MLP neurons of a small language model. Each row is named by its layer, matrix (up: input weights) and neuron, and shows model dimensions 96-191. Each number is 128 + 24 x the weight over its row's rms, rounded and kept within 0 to 255. Numbers have three digits each.
A block is one neuron, or neurons of one layer that tend to fire together. After each block is what it responds to, as a language model described it from the Wikipedia text at the highest values.

L3.up433:123154105168110156130131128122168100156124134085151123151132129153152090161088184153117124168095135106106154158137095115168111097110130126072136163078140134098147172125070124113103120090092133115102128098124105080166113105148175155132112137167108143115134085084097137127116129125136092129
Clause subject before verb. Subject words opening a clause right before its verb: pronouns and relativizers (they, he, that, which) and definite nouns (the band, the race, the song).

L5.up1075:104125169072105129147133085140140131126096123192118172142154137091090081110146143116128093131122098116119111116144163132141166125143132146147164133158083101079100145077111125109117113119127102126091124119122111136162068155140082127136080080104162171142142123144102164103121109142123114106
L5.up1829:154133131132121173118149187158190102134102114149119121150108111084114117154143104176099128158120144129112134133174133093142119133152135124133122104094117152171098086130113112132122124137138104115111146155140140133111132149120156111143137115184109111152115169125065101081116122126181089119
L5.up2108:123122129116126117134148104129129120154112151150158131156073169155129121135073118117129123111128081109093105202134113143095109081118135149172095125110146142138113127140102095131158151123079138151103154113133112083124135116090125147135170121138125179105103187112139150121137079107160137142
L5.up2341:173135157088161141107113095144134144121139111093137136158133136146151094126113153130099115149100102095118153097173147123147096114126118127177074138129103118129100127135128109150163119140133177135140143160172102153177166158131126141151150076131151142089132130085111159144120071149095135168
Back-referring pronouns and relatives. Words pointing back to a just-named person or thing: relative who, which, that, whose after a noun (people who, Gollum, who), and sentence-initial He or His.

L6.up17:138142151128107160138169142127157132136136155181171080146155110111155130122102101145097119100174132099135139120147097176134103098146114101126123119148145161118166130108128138128099160128195140081128147131108121147133108134131091109136123147088164119119162104159097114110175128119109130089
L6.up31:156143117133090107148114107125125178135150154148178116155174100143098102114132127134111108176116074101100120165162111153132164101136125078122117155127117151136111149107096136143128153120136176111171129137190124116139157157150117100145165136102189141146099111183176116189099163089132149122
L6.up57:131110146136121166146124153145133112150155090163153187143085149133136118139170113169143141101107097118089144091183104137130130133150117158129107097131141106140141136121116133120114099133147105147139152143102098141120141114156157082113122119130160139145159140127162115134148134099109134133
L6.up679:114086135129201098146132126152122123139103194161096130150128124116128131118161119137148113158121115112113123093140148103143108076142143121129137116120143124151149140098125147065080154141154095118133133149138155157147108180095100091163144146065147101142141156137117175120129098132134122079
L6.up1133:110165111130131113166127110133059100164123101125123126099157144155113102172118118117088119127145108118138138122148130132163137138125120120122106127157127148105153152063140134131135148120119151131168126112157115151119123132151122160093110076115123118126088119122125094168133145147126089116
L6.up1154:112140124109123114101123180137143129111100125142120111134121119114135101156141143104132118126171128097090125155182100108135130104126100124121132176137118111142099127160116141125159132156167109097122134124136110135127152131114079161141143173126120145083143135141114107136172117142091157173
L6.up1293:153126141140080155125161136136131115160160144136099109114128151131095078137154096126115160121126126126085109116127114113115156144177124144152145148096161135128101130083102151090115128140112145121133136141146102140124139150128137113105162136159135156129114114156133102146138196141102141079
L6.up1325:146167127152121123136111110120085117167144137107148113135141140179163134134123149116102107127161093109114075109157141108133152133166141097086096141081155140106142170159128125121138136108141144115157163162110099114104120103113151112136130106121119111175140085148164100136094101133147129174
L6.up1723:143129174142101167127140154158125163171171105132097133159141106124122134117088118106135161121139110148121136172159166113124115118137147117157119121127051127139102157133128123132134152111113104175102126123133102114119152132142126130126138089126104110104108086176122157114121140119149099143
L6.up1927:079126112122132115191143134086104075118164117120140088134123096121122133126147084098159127138119149122177096143131043150157121156127136150114087135135122137082098148148121160080142132156152102129127120152153102133141136097143095149094110175124132118107117123116143105163126104116118122092
L6.up1952:156110075092115121147128144133105125130162118149119118130143132120107081151145119153106125134143141116096133116142132146133151158140105117167091135120119146141108127108148121147096117144075139100123153120149156116140158150143109098141123132114159149074095111162170127148159159102132085071
L6.up1959:104130126167150118149152126120084119128109115106154140175121151097139101128132163152162137197104117105128073138152140136139178100162102091146092112121083150126115147101135118134088129151152101148200131136112124120118139120120119078097112085126100163102174132134101126164127152106070138144
L6.up2100:129182098128183157103121136148135141140155125117141145112108116141118136209160114103110118133137117099146136142107115155134136126138131100113116142143130123124126086120161077138125133114125122109135104140145118117166102132133125129146145143163169133105116098121116156141143139131145106146
L6.up2293:120110089125110131138130172131114112127139117168102145091163119103122134121113099120119149126125125149111142132139103108099084140146120155133135120146175156131186127108143168128141127084143092092139127098086151123114161130109097133178161158141127143119146140119076111122116130136105106101
L6.up2404:122121119119117142135126166118156095194153103120133181131123140120109089137136141129130140089097085105159153094165105151133143083136122141138156126115146096084115117127114113134104133121155080131103101135151145117164108140097122139113160154123127145137150146155135088146151117144129134163
L6.up2622:168105116138127159117157127112131113155122140126138141107131167101119151137157158094153131134125126100130100140128126146111132112141093118131132135133137154117145088143102170113104161114154112104153137124106119109078129110155110059126129108086179132144112119132144122129115119091162127120
Verb complement completions. Tokens that finish a verb or its predicate, such as particles, adverbs, suffixes and year digits (back, properly, migr-ated, in 1-984).

L3.up1799:149118143092138108149109070169166126151143100189118118121144131165074068111113139169145098109143126113135104112153098140113132134108077137155090157123116105092148147113132131192113129179109126131126118121123120081138125133100135125115078127165136128165116124143114117133154172153126130097
Predicate after copula/passive auxiliary. Past participles and predicate adjectives completing a verb phrase after was, is, can be, often the final piece of a split word: calc-ulated, occup-ied, available, present.

L6.up86:101112133162173124125109098160154118164102122138141142127147171129178113144135119117126155089112124135120110104146132093142120168135130138105132127141164155124121140122107123125147110138061103113113143172149171135144129136104155110110157105097105155086131149121103146143084098108136075111
L6.up122:160119173133180130114136155143114094136121155094111137127084169104127058160149148108122133166109204141134148136129136173171138108122097156115129143073114139094104126117124137116109136089108130122162176096145111118171141136130104154152133124147143170140078153145131104157082163139184137078
L6.up135:132114116136160124121133129141135133151142149125158133128104133105074087141132151126148150113104123133083131129138110150117137092110118127171112143110087128120110097147112151104147136148118127120152158148146148150123158147156125145128177105161126128107154142096096104136120157144088118157
L6.up228:128144149138125168131128133136109116119160078080170107153145142113159110169083143085144143152084157163122131139136133138161117123146112130146074143106032130134108132128108096128119121111083129113097123133124145119106147179076158118129149090148137134088133156154099109121149111145132085162
L6.up245:120123121137189152126136142138138115162126149145122135179126092128099105144161127079122106118115148140114132124140103150126091115127102144103113121131121136108078071082137167125135092079160128140165110152113120116155106155112123160123154119116156092123098099151110126151110126100144118115
L6.up364:107092140118103150141135164130122113119117155098110081127112166141122103127127130109142138159092127160139150096132098121135124099106137156117146156116132144130146127158123144101129174100118146162161160131143135117104169130104122100117132109143141156093124114054131092117084115139136126124
L6.up469:112104083178131150101117115117156096118094098079120146121122127175097115151086136145127108105080116141115160130119139129130147108129118135088131151115138063137135108169105187115098140134091131183155128096126134105119159134100120093133104107212149127086154154092114134132122149157140082122
L6.up755:121112118129168112116142136119126134127143124141154155077119175119125117110112106102096155068099131145156108103140124161143134111085146153140151130098120139117112119132133127133137126104137125139137142124120157148119123135129110089125125141146092124155143084120146136158122100120083153126
L6.up949:096127131073096096149125139136130141130107128101138118185137120117158122172165112130101145145106177114109154128101120102152092106145105128146033140142133151117105125179117106099126132126088137112157110141103110137168148163073137170141102129153123160094140183177135110142093132135109122168
L6.up1296:116136134102125131102134087150159129137115097123160159121122145127149088116127141147149114147131150083111121192140170121150128122113121109108158116126145134150158146122123135141102132109104114123114144150083100163102137129118187132134153148170142118084130162131129110140128150121104146185
L6.up1327:107156110164150123130092106101150141135132111127125163130087182110181103137149152127090108171120136145115131175136100111171159133137110154108115141092157113110134161114103160123141171095100126125113125156124137115142162144105116111171159095137117164097125130091167134089111159144082140137
L6.up1332:122130107116153140144097113162141163123120138155146140157117142098116114122072124105131106155094154135087085154151181151129125156164132155152157157122188116123150095113118136139124125150154122132145177091110134115087158086092121092135142153110137171135148165126131114125090102144103141121
L6.up1463:137138097104149136121133109120140156146088178135114133166087125156099131161135125082092115124079156159109159125144103096097130135144117096089103129095149089152100111165104141122131131135127140117169146153086149139118114165120120125135154120136120139122089127115151144114120095153137094155
L6.up2158:130086135168151169116121108111124108141105145084133100178145106128128123134110151076127150088146111151139082153128117135093131107138183098149143181131099107181126113154079157139077144104083126146124111141160156099150171163130106157143138061154117157125131140116121103158127113141105078128
L6.up2163:094125116116081156118105117139156062108140134096126089159147182184137128164117120072114125165173142151149131139119129117108135154095112124143114143142103114157169173096048114129087109102091136115161152074106111081122122145085142102176168141139114139117104097112118130116083159159154120145
L6.up2403:178114156122130145089121117191133114118080156120178124166130187081113126106088129101145124145102175114133140102157103117136143111163094119159117154098116130142151148167155110123165108070121154115164095155123152142167153145135131149143141134138074108136144099130148116112134128108056116116
Clause-subject pronouns. Relative pronouns (that, which, who) and subject pronouns (it, he, she) that begin a new clause whose verb follows, e.g. "a trail that", ", which", "declaring that it".